Part of a small language model's weights: MLP 512 SwiGLU, untied embeddings.
MLP neurons of a small language model. Each row is named by its layer, matrix (gate and up: input weights) and neuron, and shows model dimensions 16-143. Each number is 500 + 50 x the weight over its row's rms, rounded and kept within 0 to 999. Numbers have three digits each. A neuron's up and down rows have the sign that makes its largest values positive.
After each neuron's rows, "fires in" lists the words (lower case) most often at its 100 highest values on Wikipedia text that the model never trained on.

L17.gate48:537439536466537542417540531410500510547557574637477463519535470513547572606534481495468453455462501530546470551496436564487471503496572476497583550581541565466548427526574466545482507501511416446500464550599499551532600683574493541460503574514565497483522530469431459488542506435596491464408520505549506472493468546502541442442475502469491458548464445568543588476445410464498381449444
L17.up48:494515505540517469450470440515483578543500560633571423462545558506595584464573507497542476450582492471466533467504493557495593461563403426537436516494552440468427463503516481526490512489532453532548450535565569525515472494536460445432539504545477438534381531461539576514493410605425511415508564549539481500529432553533454538515491488445539468396502484522574465496567446480600510460461
fires in: "of", "other", "following", "among", "and", "many"

L15.gate66:542494449533486465516607590511588590545468529490457421483514487522540471497336417475503521515573439455438553494474527467491520405419539524507505467409560512440571455452497487584524485560503506475448479537533524576554535490510535493510441480496447509411450465610545603512532614509451499537538474486448492474534495400475505514489520567477444478620426476533540539431546518392598402454558
L15.up66:446431499524549610506511526514520613510529498491568455504505479436497520494352492531554499504540463502523537482556485439485514464518436541527503475503480522503585536494525567540412453464483467506570457524492506569567505510606493451448550583461548479575559514557610539417443543509429557473539531489473455604570406346479508536472498532470549435575474558479550489495520493503520475434459
fires in: "this", "that", "following", "these"

L11.gate220:504560586503507430494605524528385485462445540524394519561460569381430500508461439564468475528517500531486552405475493501498506489493466411492469475451536497449519625506574509479502422450486528510541502504522535481581452553466416525498478577469497519466534466466493535571586468637420415554493449516521454611520505512565444512486483432416500538517521561529604488606490507569497413486446
L11.up220:432449532480463504485444454536601379541553529558467537608445414565419500465485584504484496439513487502445511412537467586581571462519536602490447449567509486502435465483465556607528514489596627527499483572557458524518559555480468510511570400446566453533488535500535434479540491472549499547464528537485609457480539537453502437518435650437429628505494570496523472466510523525502546437436
fires in: "states", "african", "were", "england"

L4.gate367:377580493479520532458507554490568441419511496489406590417450466471527548397607459523408372455529496521532535526420524463548535479451473537467574515512488509525465600519577493421518454477491500464536465509452525474536506526567575490488485519514462513484471418514444499531473446500480485536578424517483539471458650573494565418472436485537446511495476522434469505498505569555489499440500
L4.up367:464539486458573558419562505509595508464579422483462484414466521567560529436489468533425495378470462518548461547484533510496491608440556463434530471377568492523478499478500463479492497480398479527525525519441579540542475494517549514561595460532422535494502493439505538480540512425466517493542486551444551483420615428518547405463522611494420497440466565400504598596452583471494502499538
fires in: "states", "place", "canada", "john", "america", "massachusetts"

L5.gate344:550535567433501514454555467463501414534471495501438486537487458415468488542566534425507361545586518466466503379565494466509546474489489476396536475558461596559397494595493520457560479396452432488558385458564531434471445511440473495462473521443511514477482490528377434483507570463643447556549440485544590456502474475498580465441555539552577563444508535496526516529461422592473502505491
L5.up344:458489463537499374351518406461431479486550564488602560613455480577473548528562457507516524517514465491413566504424426432519504565575612534526494567512481453466474432461425480463562456466468514592592532474603415440595513566521508474489565514548493460591531508489479493520523514554562587502504536512465586433535527487536466476574609483476502544466467534508424502425633447448468588517550
fires in: "american", "african", "australian", "lanka", "americans"

L7.gate81:513533517588495521481517544511597525441602547501509500452469441448563443502564551427541527533472496468420511450473554485500498454502467562553459409509521460482617465455596507563549502428436439556550467493432369447501409547437474416455480458505505446477597529509404480507525469547593563450488529483439528461539541448539566512499467589460438521641441489541543483445522383429531523546503
L7.up81:600522470466461514504581509444641520546549493502594396499529493388561454519559559517416552515493492460448602404537543427494518457494526497489573493465576456538554397512502420485551424494458453536427535507475481480595517463477539450553513537466522437636590519522473497489549533572450455497513527512510487586478568465504588564542504508471519453497601423499496538563517446449430505509534
fires in: "it", "she", "they", "he"

L2.gate146:434417486585513405511517489524398528467469601455568458457475479510539499527499520512435531483427473537597510486547511513513440410533500513516442428532461548424463492501439445569526518535451517378489566437450462430491477473556392515493574495491555537449488450539372489538410448453582514396430511507633394524513480627471439447471462515461521526564498498407440561470507465526525488508499
L2.up146:510515541501403466470557444492597512552425508601497482445581581488507498576511555536432530492486505563536474373477501552517545530635520551514457392498544475557467572492542535431382520566583475505511460513489479519459543516429525562526565522540465415543416439523501423490471567549563480564448474483500448545536512432518461475507608512599540534490433534570516546540460511484488464458449
fires in: "for", "team", "players", "families", "to"

L9.gate503:533502577455473459451476529530511455545561550531449503541484478520452565445517512479475571441463381501543534482590493490560440393482554576444454548518442517656490480574506406536501436454514403469455474524597522492540471411435551534456473520574502510542496467463499477536502520505511487587531537595508468493433495639503534503437487479410476468476513570555502451531477502487476580427468
L9.up503:491552519515500560424473497571526487533599561490502522567510515443487440478436463538567580469573539562522539369527456527546525497445564489434495481545414527566503486566496427569448437572613520439492466543591558483520453499592490640568442524540498481509442446421471538434539507524502422530496466529541469475518505491515517489420439511507466495477476566470489430586459506451482581511437
fires in: "was", "2000", "2001", "2002", "2004", "2003"

L12.gate240:515504457440478517497455536459540508509514558538502506439481467523480510476477491530558449538499465465453539488515526492466527383503600516441465447549367444603447493649537428564449518501499433410461567514443453458463543400470454447523472466515462590528545472557406411528476483599455579410515512439496511554520469567459564620509402461506468568471498531475564464406524417508457480525435
L12.up240:488425482448491510505520534484435537439510534497643407432523510524458438395521439517557488358462554484507454559523521440507537485470442522513512507489461469609382519538507486625428498474529503370409492618461507507399501549519499557605525454484515532426401486557485453476564472480518545400507492530510479434474481538434556439478454546591507570412448546549537469541475580515439446540440
fires in: "an", "anau", "metacritic"

L6.gate303:414379510431492464481532438518510438514506530608562534501492453540443515564501435455522487410467543465452483501585570515476497444566568527542526551514413469497461409540545489623405480591488490478470443550554494432492545512618370560517556491567510518493530485501464417531460452444492473559439435559418541513508528471481512521549365535497497495519489435453487495540547578478465537465523
L6.up303:513376475498418477507438508541447460508489458541480554495463487561497515513491516419448467518417432532411510448418547487499479515505540595485587492594413489620476583472497569507544428501496441515488496509501474529502542419433500468491487443537482549530473583468476377472523491451530428478486441481440568495585419437426539521453481515513469553496536480573570551560563586513609481535529
fires in: "public", "city", "station", "community", "event", "office"

L2.gate461:510575488543556423519412517529490452553519401468511488580433481495429374508504425539500523519494444544514506587500576519482448522564546472494521536476533495523502565368602484464506626511463532498615511549515446505504516470583546513489445498506494342548517553530469566493523451515539468553466578461538419500438592511518532528402502401523516593455543445529590569504507486485480486491546
L2.up461:447437484484455431577533529413486448485504479431521561438525445436442535502547474530475483494456465624439470484491440501447473482544438482505545525464560480505568484521479527587563578462597492504481502467502477578461472485416521454529406503500439454504468619498498491568532452458528566508497521584527510526460501484554441477561507524400496406403487500537400483547512531539563629488513
fires in: "average", "squadron", "corps", "time", "c", "awards"

L2.gate213:501519476461507435448521502423563542488530507514484409501546477472516489519536513398535532505440388417514452537495447451573486524508399546443537585550454455498519538502504545515543487488576482456503453413544471408511439508428416413471454465576502508456512463582492497488492480505548493470448463488469476530529422567493416433442426540587487529576400460399509560447443494502501469505451
L2.up213:547587476525529437588434531559473442569480503542535446504475428535516526457512516535428449470514450524455476525521539478608528500599499450443417522508458488471531572566525517454479534463512442508491480435532568501479542594530430516567500525388456533441417483444558550470476426526576491569471470507594566508568560451435481530489492582472385446467573633482551532504417511426420518477479
fires in: "of", "old", "with"

L2.gate145:651522554460468402480533457586498575459464537477618527528457537539521534365508476462473563584491480467461510504577519558561398515516483449391611537477617404494460511540543552524491547484463456510457439446502479545528453481577514493502490478481521521541350568525481449376540491485487499491507511462530500490418560515465475403513566486502478469475479493488529454443500433621464527481462
L2.up145:512445568465545524473445509546518561418469516486539580531454612514442605435472559510514600589363551509499483526593460538489490523516498399517410529473607460505516558484498489476436512513475454411468514562535456558443424499461544467523537591462454530464435577488580537513462473428533500509505527435594576583414557512509428540425454474472477487452511513534500503472549556530402467553484
fires in: "wd", "d", "ld", "annual", "speed", "american"

L10.gate479:562506507584456460539487486474453435547514447506442499482517360472536424543542587490593593525456404477497539490462504468528495526448449558461584497545553533468580489584508643520470563543419556476492387628522461434438446420471416487482476498437564507521400553528422512537452423471460415479475433553525487563514543509434492528488572550573453421487538518549564492518568543528568572420442
L10.up479:528439517520473392466563489440497438512439527400454459533489546501547528499537521433541492498544382451497483515561524513488453623638500478532527532432455543481451530468582444475555404553455426455530566436474486507461473439509530444507451430468490600485542532393483418534482505495466509541506466434562515486529451513512504454473486502556429584458413416581463486519475496564468569449410
fires in: "in", "by", "e", "released"

L4.gate460:526503427496471414547414542529427453528476511590476537486528447453387514583418447547491413438463475512542512522457528558575536453465430458470417516508409496464515483417544484546472431533500445546509443507521492443418496479460502485474443563542515411552478497500437489556590434532527495608506548515433511580482504464545460486492520441412584555486492467462554478474579452532595552537523
L4.up460:499466442491524428498442478521468503537493534636472519484498450470430520510435464489519469453498390541426587464474546567537488440489497460467426609494451496574495492378437484465524446553558538487530324543552473457483481545515470453462452520561513471500578472527495550572571461600514524510489542556490556538426549523579533494521465476509446462514481537486565445425573546510494503517499
fires in: "squadron", "cup", "division", "league", "corps", "recipient"

L15.gate327:476554562412554445568620499409517527486479497521415489512507450466457529502483599536561462527481433534537520487440498510469517453528523491530487448520518424540571532517561509469538438551545499566448498454523480548550503512489455517526547510578550432429514511476443431491464520488511490457520628502519503430528431510559394604512498404549391498494407390560459506497545607500569552547438
L15.up327:498466426496457530549564547404537567447521544411507505500596493539556501471443474470501571628506496427478545404495546426552390496535496478482507498448524571539504497423563438463525462536475406486430559552469434571500605526458519574489532475395506568436539509566495522530576531529470562438493487471504525544586451473488485483497572541407507518564434428473482577531533534532522462480511
fires in: "he", "that", "which", "who", "they"

L4.gate449:550503547484449453442471419429501526580447479567456437473552554451571397495477478460600527491544407446471476434580535447490520457552474494513507505503443405589417465508519495460524532504439427532410506466471470478413541488384424459455457513548498476518531559434438503541549539520507520523517547593519487544654462480584546435543495549575580499528509448489428528498550460497487555456413
L4.up449:491463466478473531443466458513603570555508449490499556469581617534625508499521447542552555429492534570534469510498482510503491518501430582538534516437402496453557513408523410460463567535447433473445534510506512528383632510485470456541618448508506478535477566451475615487437523497492522456495511573461541572580467460550476498515480505533571484577601412500464558474499565487471499484535
fires in: "this", "such", "following", "feature"

L8.gate19:531530452521589467491541454524478592503457549580597539498543499526477496449430458538409531491539449500538470557563520457514445538558469419485520596494514378543568491484484526432523529454545510526553512437578438566452429492478515508468572445501544539575479548441466511435496480574464461404478448480498501482491395579608530474473445485451558537540518526467469503443511443506550502621468
L8.up19:494637469603525535577500511513498485532570539490519498457567515455439546497465442497563591561421529508575463531444504413513482388457450473502516622505520540534601519559394569530510481546475497513494582466466565388464507562485437551554508535513374566472491437509517536486529490467562512491439454443540473502482494482500441501450465437546537539532396461459562484567553539496554495587581
fires in: "and", "indet"

L3.gate459:371535524462547540531544517546475493601557496536471454539416503524460445549483526514439482477477549594580532538471505489483621551524491426485541524435542471431561474507605489565535540518493593485495542415523509497455404500499510504608611469473462546505494472494531443560436501482569549475503487461422605566488492454506466536524425491435444549488502461584463496533558454524520562599421
L3.up459:393642504488506489472524471521550462538499384480420571518571531422454439541463437444420443534455512520494461552521518517556463470546486485610522564534458569597493528453474513455400500438486540508432460488529493486466463506463530479510512495501521485474460470485504500587430474559567608553502452491493509520545630478482482495488407465473447436567430450482465561525530433479504466604502
fires in: "show", "republican", "actress", "woman", "jean", "grand"

L3.gate212:540550495549466521426473563531603487516434420590532542483501513612460491476553487493512584524507557552447394528459474535518513479558533544503569517493629558558459443528526436559514491536524436482478529504435488553418475517508526540477475574497433593527539554434500491434449506485570503567531532537454435408479549426552543478511524577559422416498552527494462505569558460518560594522522
L3.up212:501523444525492516424515543567585483474414454572568510536493523557495456449570489482540586519505561552443384576485454543513529465556523556526521564478615571556448468502531410605517451460547427468519513496491489522401452540535506553492483582463473575516558524413516511412418550520540494593505518498446458455464511441580537483509568549511434406525556491445453466547526526568505585571512
fires in: "1976", "1979", "free", "1969", "1948", "1947"

L6.gate272:487505542557460467478440542521372556462462511438542450523454453522418558551468500486484498504540484464516507508573566466580498543542511409543609540520500561531382485405501485400493542494425576546493506374542454467593491584547503490444519463490592484526495483570535538561521555445471607390484455437453562558575502427514467530482582500481558471539464489478552474562481528447575515567540
L6.up272:525432569524491462508513418568509570500441509509574500437436617436482506430499478509488533437509520556538587506558612558520555587572492451498543451465457481533417496500503453521521462489529474501656503522525510572530503463525538480480550437545593448429529472577459564486538476476560526501449447484408521459531472530396439514514412484426628546506507438531498477503457604479531569476496
fires in: "three", "four", "all", "five", "alloy"

L18.gate38:494485396507392509450493505491537452587551537538554532560463538527471516612487529555590417498516456459527424488438575455616527403497502520464532441451462460533483490513519460434463476621431494481429558537444449449430533458546528446457474551549504556494497627417470464484557511524473569476418480462446533511488473548401503509532504540469426455466504464494560516498517542467562540470514
L18.up38:514509483523389593541549546483495601546435554522481555517544397546501448570321521448545530483480550481520466493535460494456511509516559554513485446506547636536546439536464509513446499540504410599435496445518411511490489434518489501479461575538507575499553564458575497496471485476433515491616530563451485539530521513458547555608477518590509431513464487541447550509635455565447483440512
fires in: "the", "near", "that", "this", "band"

L2.gate26:536569460522629492441552447475469418479545489529407480486475509657463516550639558446505563493433497462479471495364544469493627619500522516515478547493474489465469471490594539520463511450424475449397475513451556494472456450494496530461492475527542447533481528566449576467501472567519627557562473494449496494581490552485376487543457535385507436481408479437435433538506549370528507510451
L2.up26:475569483478602493425534505534516453470477451546409489496469537630444524549527574498489529478475585530468388449430538573435576552453575418537495514450531448533480478458625539518478538503393488424472505497540583564492466500501551544490494464507605467490490537464536570506443483538574489551494521502467479443504422496538428494479561542390537519416487461487418422489507544408477534474431
fires in: "1985", "to", "department", "1990", "short"

L4.gate372:496532507412480448345539500474549506472513507519407571487574459558523530548438498441526511564512448427527521466523451487448509450576433469533565493498510350545477509479450414504502535526490523587490543532497565543485469410491561543456511478561573529465429516460455453511531571543448473525497378476593489499527558575464550523556527445519571487553557419592520485428531481592581552498502
L4.up372:637462446520506503562500462584466517569496591502476413423408563529505533451519523457441477447543504449512474454469579539504436495472495481445467506494418560520504390554531446529463477461491519436488375502465538487508507531461494551550558454456499548524503491403556531462419456508550446511511524537517533471500418496354567472512508591498451497495581448489459528474563579523449470547554
fires in: "player", "league", "movie", "representatives", "which", "of"

L2.gate23:567570541586526462489464468552555419522505472495557499427477492519577528558562512474492488482525588606537400471528528486564549571484402556435527546511479493469456498545445423539583401428433434504509539517461542535484454575448501499578439569495482495486486577564512470454440511435447590496495440541596529444488460451440502440546417484489500490522537409410496527545463569465588525588563
L2.up23:527583529598466451481451465553517483525511509501501503458461454539508542594580492484472496469467589584505414513487463480566596552524405547438507546554469469428457468581464473522639397435454444507475528513469499494456476582442515478561430553457536517495483581591514468477396572444467588505474429558556526454524450457451521474574430464504437526583518426423502553553473556474585495525568
fires in: "the", "john", "like", "walls", "falls", "shooting"

L6.gate24:462500556461510515487532570569506500518576448576463376504549556442553466416554438534479506533519513474453461531517459618582508552570575484531376469496389486515512532495548505468524446549501440530378450543544509486577526503622534495433509510521466481498494477525480510429562463464488520586581549553487495618570528517476494475592553556418518482508555473523518552439610584466531486432488
L6.up24:433430600492449510523520530579518461482554492530568449458564472458502525439551508538446502475504487521457467498478392576542449516519533409559437460511395557480497466470558458421490515511567443552448460455508481525562524511502554436488564461569501523527487506517528484447509483421486528505543600519453464588526538562563515556568600562396559500477578498558484596461575602502566491494508
fires in: "of", "department", "board", "scientist", "experienced", "programs"

L5.gate333:424513463538544486514469490570401436519551516509503587505526425533432495475450453573453462528468505487486580457621494472611523480458411532497580545466533484505502527509457598476545379476400512462481480517523512425475450471487493528443545477449454540546485480597475520417553445533417502557484463462529506500429599436509557466547453364484442547510486444536475492545535519507429522524497
L5.up333:452559537534544516431421564448524411430479480493501511490493504532511548462506478544497527486457570607478501523503544505491381490546533456523491514495563528467622469515481515442463383522465530387499485430540538598472515433462503516477573487419446539410524494500536447449607457504568436527515579498508554493495456454571473441499464528480489552494503435528399605628524497460392446494509
fires in: "million", "w", "e", "2009", "billion", "video"

L8.gate465:484415513509481526494545488516475587591541500481556507530492484334533467409447383502530519585503397454555466535506525480544510461458384472488559525463505552551560525583527565463536484538419478552511612528489400468477496446527506524534619482614461482468522501557433540467405433543495542486466417563509446439399497615531434496464572472447483421466562455521492504501422536464543450483502
L8.up465:540494435498564544487424454607484488470493541520507503479637470478544377465431521565478486531522459503427519575488544544470526486483530415415499398496460560576508435554542498571496563499496506532466512474480555522479475436505452547466534522504488571485541471430482538544562533540535574565499526533575491443494407545522421507509436452505486577468453563440504606418546478530496563545452
fires in: "and", "was", "the"

L3.gate434:579498531596393401512464461485554451559558505530448572488426453503520511474534459456460545506544486531554501547475501433441471522414530463526550549484485373510606499606490479446516557511535497537431571453489503484422491426480539495472473405621544495547548456422571517483492461568480490575466494473534538477534526541458552454513463466505491408608455422411470410430574469487534593486420
L3.up434:572500567553444492577505542475488458480537429509549432426512497565530472574489569439494484416474492506502557517534577550492504485463474494481508508442515586478522431578472519549542536495444516529430535539571539497437512549467473510559577529526519541621449566472527449487539432445541443595478496511501602513512430453441525471513508527531488501472449479418499475583604541419570576425426
fires in: "early", "and", "planned", "background", "schrödinger"

L11.gate359:447534429506436522373496577473443472451413497477474403485563427467533419519580508555545421572438501493542415464485511536578480510474571498511502417508431569526482572398497561462458504577522522545534566443536527440544474391619553468418468473584526542420535581517485526512494446497562562538537487507510484503421515466473506436451507402483485470509616478551506444508470474460507506496475
L11.up359:534468477509446412429603563492511502473490512483552459467528481390543514493546486508523530623418494506563483538420545570496545502630478414599531461509490459534477455406537533446343432406552473449492530417534470439495407553509486470449487470570485525495527532542465531448478566545462444427428506488475481504499449512507450522458559493471462474437505471517506465430468497584497473537403
fires in: "of", "in", "at"

L4.gate433:439543508479590537489470468411477484452491482532436535486511487524444487458588483536478532460487455515416460503551352478464498503483417481546438474444526592523507494464478538561555484418531487456628571527445621545476435516517598468459500493572531503525597524564479502504481485480409568509511542490539522480512494597411408461517483476450505479408600467458506468470470512570496484498562
L4.up433:592539411415585502411457444477566602493325470477478567453467531501549470506527579523515506453401425517472444500472456459461512480559495481572534456480495492536464591455460527546447572496553519473494556432567540421524425491494479462470539523480570486436557498520543504554576498553545452538448513507537509446455510580458373558501509430514436442530567475510565535497447493523530513525582
fires in: "district", "2018", "2023", "2026", "2025", "2024"

L3.gate275:540437407464476538495587517489491543479503494535491453479479485510532461543468438475529475489493475417477533492565568466473548445503562471413533506480417476508516431503534446538526549596488528545526492507475521496530469462468422520483490520428545420509705548555502517570518490577512514420497453494450419555514512598379490493416548495514490395532525473511579468467443501375469529501515
L3.up275:450511528556596508527418640598546476462506514495476399444567483564449550475453523453445482528521520509531401481430591496598499456500544480492419544499457624564500428524500538525450499513535510584508520450494508466639469506420431521596506514447473440537505489556495501528517514528523550559484481521520464443506511503518486455585597506495519563510524466427486433557575418425501547516593
fires in: "he", "was", "is", "2020"

L2.gate264:449448476467576499542465517497521551506513524496503487422445397517365515470428533561465549535463503493555420596484468502576352474474477491528547545394515561513556574579462468417472472444476481486474528483487550536487428523497466453603433468449444494554516476499507526501572516429404501457456525488595524483531414534528457471595536414447431532471481493498497494414458525525591415475434
L2.up264:467521483475569499536548508497507496514436564450476442450478396468392460502415542543463508515472504484555392562464483536587340441498508471486527509452488558498525633556473456426451486471470491512467534475471565505517437518503535482585413461402411511548539483457531523527568490443414536448446556511552531475519457559485437409577577387492415506480444451502475499412474539522568487487420
fires in: "and", "award", "chart", "because"

L10.gate344:498515417472472561468452491558499462494586501593532562511438411565555438456478487538545475471508521555563359516568505438494520532526418547467556509444474478496531534530556509578514451487475499557528530438466516448443482512557500421407527530519498465445468491520450421408490505443420533426366506523458505518515515540438497499430600463581507556438475459448516553436486469570606553535524
L10.up344:542548540480485542490399494545543502464442543558442525534433547515522528508607503480609501410560476607473429450466529530558554462517476446500504571531508623514475484527574570559509510526479508520483514512528443513421484531546527401493519487552480538439557441485401488446484521448523474515468511617578476505476460539439433528549549532416478581485573465527481481470462473487504432503479
fires in: "of", "in", "to", "star"

L15.gate323:524491473593482511489540514580495506547534418362483504465568485438487571516381545515607530510393587497526494524460486556458450473495460493391490446523513488503558431498497592479526509464482410600590662528568458518496517545445480568534475451518416451445469504532505386469431494476527531569520547552491474457564567494503507469510513414424512546521518434446506520577482484566415466488445
L15.up323:471492495482569550655431456424525540424470427498491433515472491461425502570438523508457560505508448450475512533397529542524497497510546499482556535526374476501525567567511568566555476512465584509597434470512525471581470414511461541582446529509558562460507466509495482505515461424591623519427461492512577507546506596472539487554504473530464520453497435524603554518535570454506522554468
fires in: "was", "who", "then", "which"

L2.gate10:552477534426538454590472498454431540553488481440620548454540526504499548478534424569545534468510472488559526429457458505544427435464537530500523475449504446522523562514562520455527586411433438557531472455445521470487467489534486535463543458513437539529412484465460446482598528464573448483518557458554539375518512557500518652498426504436546474448399487521510482524416468513487489476578
L2.up10:501537478479529466559503517420497552547485457465553539458510535539507507461541439562503529403539559551419476508416449485588508527509577449474510411439491398495543541479449506419567536529430535536454482517402576433441460489489500450534533442512445549498432487428543427474486521507514491489533576471531532479506500527513529573511427525464470514444398597493531494546424490538473416521587
fires in: "2001", "various", "southern", "their", "as", "kennedy"

L11.gate419:594546519444467544561544493494445516470417495440433590510497516482470411510520480504547457516379472489548468561399548472545546427564482550578533470454527532493638443447422435532485537551444477539564495393498557441586509534587412543533441530505480513414526522447562471501526516544453478449630450456482500505471467479428478391414581534546451524551627441595507535532486507498502501509473
L11.up419:588505522522420428474532551470494558473574457458489565467540530571453473527514530526606503458487518589469497465461543437520504526573588565496587563490458487547474436564550512446552421407504499488462553443553567503416518455506533433555508524536463453520526486497515461565496443515500592556501455596542515472491469550433464516570520490545474558533449494477440355485499455446633490478546
fires in: "that", "railroad", "it", "road", "officially"

L2.gate430:574487545454413555433371431523471604506572508524558497428541434476572510578492401429461506507514408476498635394523529475454527506486449575501551502550492515623472493526560428475403500438474537584517494548412510477489491430553420501506535452479497550502471584463470611531536493400504439502556573514557515455535529462400485459512425485464554510558460521466540532481527620488505503527501
L2.up430:467409568541582540430458383442452543538375557516537551492499422569459432574506497613439446509552502469506480518445513494487460522418579471569509464526475552562464484462512454430583572401475438415548456526546384497491519555519460425472551480457528562494505519526487553540483457527515535415429530559459520581563482456563471535530495522495462438512568521431591508483502529422487540541536
fires in: "various", "special", "group", "harvard", "howard", "beeard"

L2.gate469:519486483478512560502422500432472527469473541489504553430430498465425483509435466413502497541400467539567513509470500389526418482475420479480548491568420483486468494612470509574507559571493515385524564543559452450434473471413455481512414474502508442513556419581448481547490579449503456503480525460551573447531498499533493375484515508521578453555471544499535518444531520459634524423517
L2.up469:449481477530554490452504507520531572568451459554479496550521431404469484479445435472570505516523499551553492473522479515519535490493457460464558517519499559502598483478443484549490441508525496461485597407579477490479484535389508460496567386542576508489382503483498532568484410555454471438484487480583458470503468528564472508516469459501521509454434511545409454355543468445487523564601
fires in: "suzuki", "off", "extra"

L6.gate510:580625446413475522431487492440477490685445489508561506475494589430480405509490458481543538531499447506530538455551497446458463471556588593487505427539460470518456525471561452571532560513567484420471545464521436433500416418584423482439484509470518449456532525452456543481476527509477609451495559513613474458573496548583596471465526465527547501500559505484454504434508509475507419487550
L6.up510:517546554459522518406502489466467475571440486570537521458544509452471559522518477522552597554521513481467493561396630425470543516596453465536648471466492492529509486436614442492476570536473484469513572493537553456533548507526397488454494412481527511458590498465551437387501445511493595492570485553595406448505567552495481527439405560492480481476483488543461500433424495468541424433534
fires in: "there", "n"

L2.gate219:480492552414536479432480496502445519440427510496560432565529419521511516435456537477508497466472411570585505431559534513501480612526405478565495541403444531588510534478415439551476406523543434430561462440507427466513598408487546532440451544526612371476522586467482469471462478526479456486483494537566454432516470539477606444492563480502529519565553454454487542445432534489509541451486
L2.up219:558437489516496558480478543460526492561338492462511493426464511527499535462601499456519544300481446431544533472476403532517481536599466547455454519509415475430468569465509493549569400449476487384457482508539460553434513544524561562469560431554541437523507482458427471425524411451468489457509637502523491450535555535453573538526454509575552424508469546423443544567503505522488510453479
fires in: "group", "player", "was", "groups", "country"

L3.gate31:508434566539545403463426445500515501504434516517447519467449479482495517534488478532472518495548474402504450497547478560413437513490462559449448567558372456513466424473469452454506441507498517490514537447513440471520385458512445514545508449424504497480456418535468328540434411502585454437530476472475525527476466582426493567508549554550535419527481490483544426380559496467537649499583
L3.up31:527376485441504495506532503425460467581499459438451485448543527487433547393526464454469542481596513480470523582584486530439427451481543450486486586523352468512519421468509457561510430473539509515529515482545405555479446514526531459521589463466461497546495411498530503484512510449379484481440567520437463543426429461445429473456541475536512470446542493497450516456588437512472477492400
fires in: "an", "retired", "a"

L6.gate345:414558466516533547557445507426529539504498580564514511529473472511497479506481494499517409497461482545514482509546487493531608468562538583495526528638544462471474535526472502444431531456535452498630505467529512528543470426430532523422526492536558558403527402476438460563484517506522431485444542423545541538491462512520481471574433462514581550445554526532577604556480398534506564531577
L6.up345:479587462443601483479501439488574457470527448532475510484455564484531424512508460518514492543526559520344510472497536476544588410469594505518498525553555568511575505535493519451477456548484457434365559526472476494472442555531524452397529450496553414508558453508462506531469434550415492598567492485503530542463533558492435534415435591538517527376483479486459464545424381437503540461478
fires in: "states", "australia", "brazil", "portuguese", "australian", "singapore"

L6.gate410:493586493526501466492415457482541494476431490509438552548477442506532484512532509600456471425428446431552580587517471507447518499491526586612469418510509509526506527559529476570519617424456508506561498514545537546567569529471524596483491469397494547557519457542519533499583535517498518598489611470484495509459472463561508553431524413607525523491547596530548548578487513568460459445503
L6.up410:437519473502471493574376441419514474528482447560536468448490527384479485557540462535484495455478544554510481537510593460462575470509405465479407448512586447520476509471493576535436547581470475492511568452558467541527579516473596475538518569452500474416502520452548486511460468553562569543564468518518488568454494483480522528467490441486435428562578554540528539522527416475413476470525
fires in: "states", "appearance", "state", "down", "off", "up"

L4.gate114:452492547476484611532512489524476527546513477538485620473446410537493420539477508565402487502478494566531436534505478381527509566412559540574510567455450660562555490515525492494570412484424515518509444500520482329465523467569483473448481547565604474585503497455534525495610499468567453477459516463479517452533494451462461548491488375498554484451488505559476560473476483544515472539575
L4.up114:522507474531501500557497531517499529500563503519493551406462421520493426525518511497438492514434485540484450549472506559499523556517484446512510456389528561473544464563527487463510411536396493535503459440488487436453559537544529450487451530497500506551602431430558438635572504390479417456431472531413510496516457426536473572476476454512557494395475443538537567460514422470565610560488
fires in: "series", "e", "w", "episode", "website"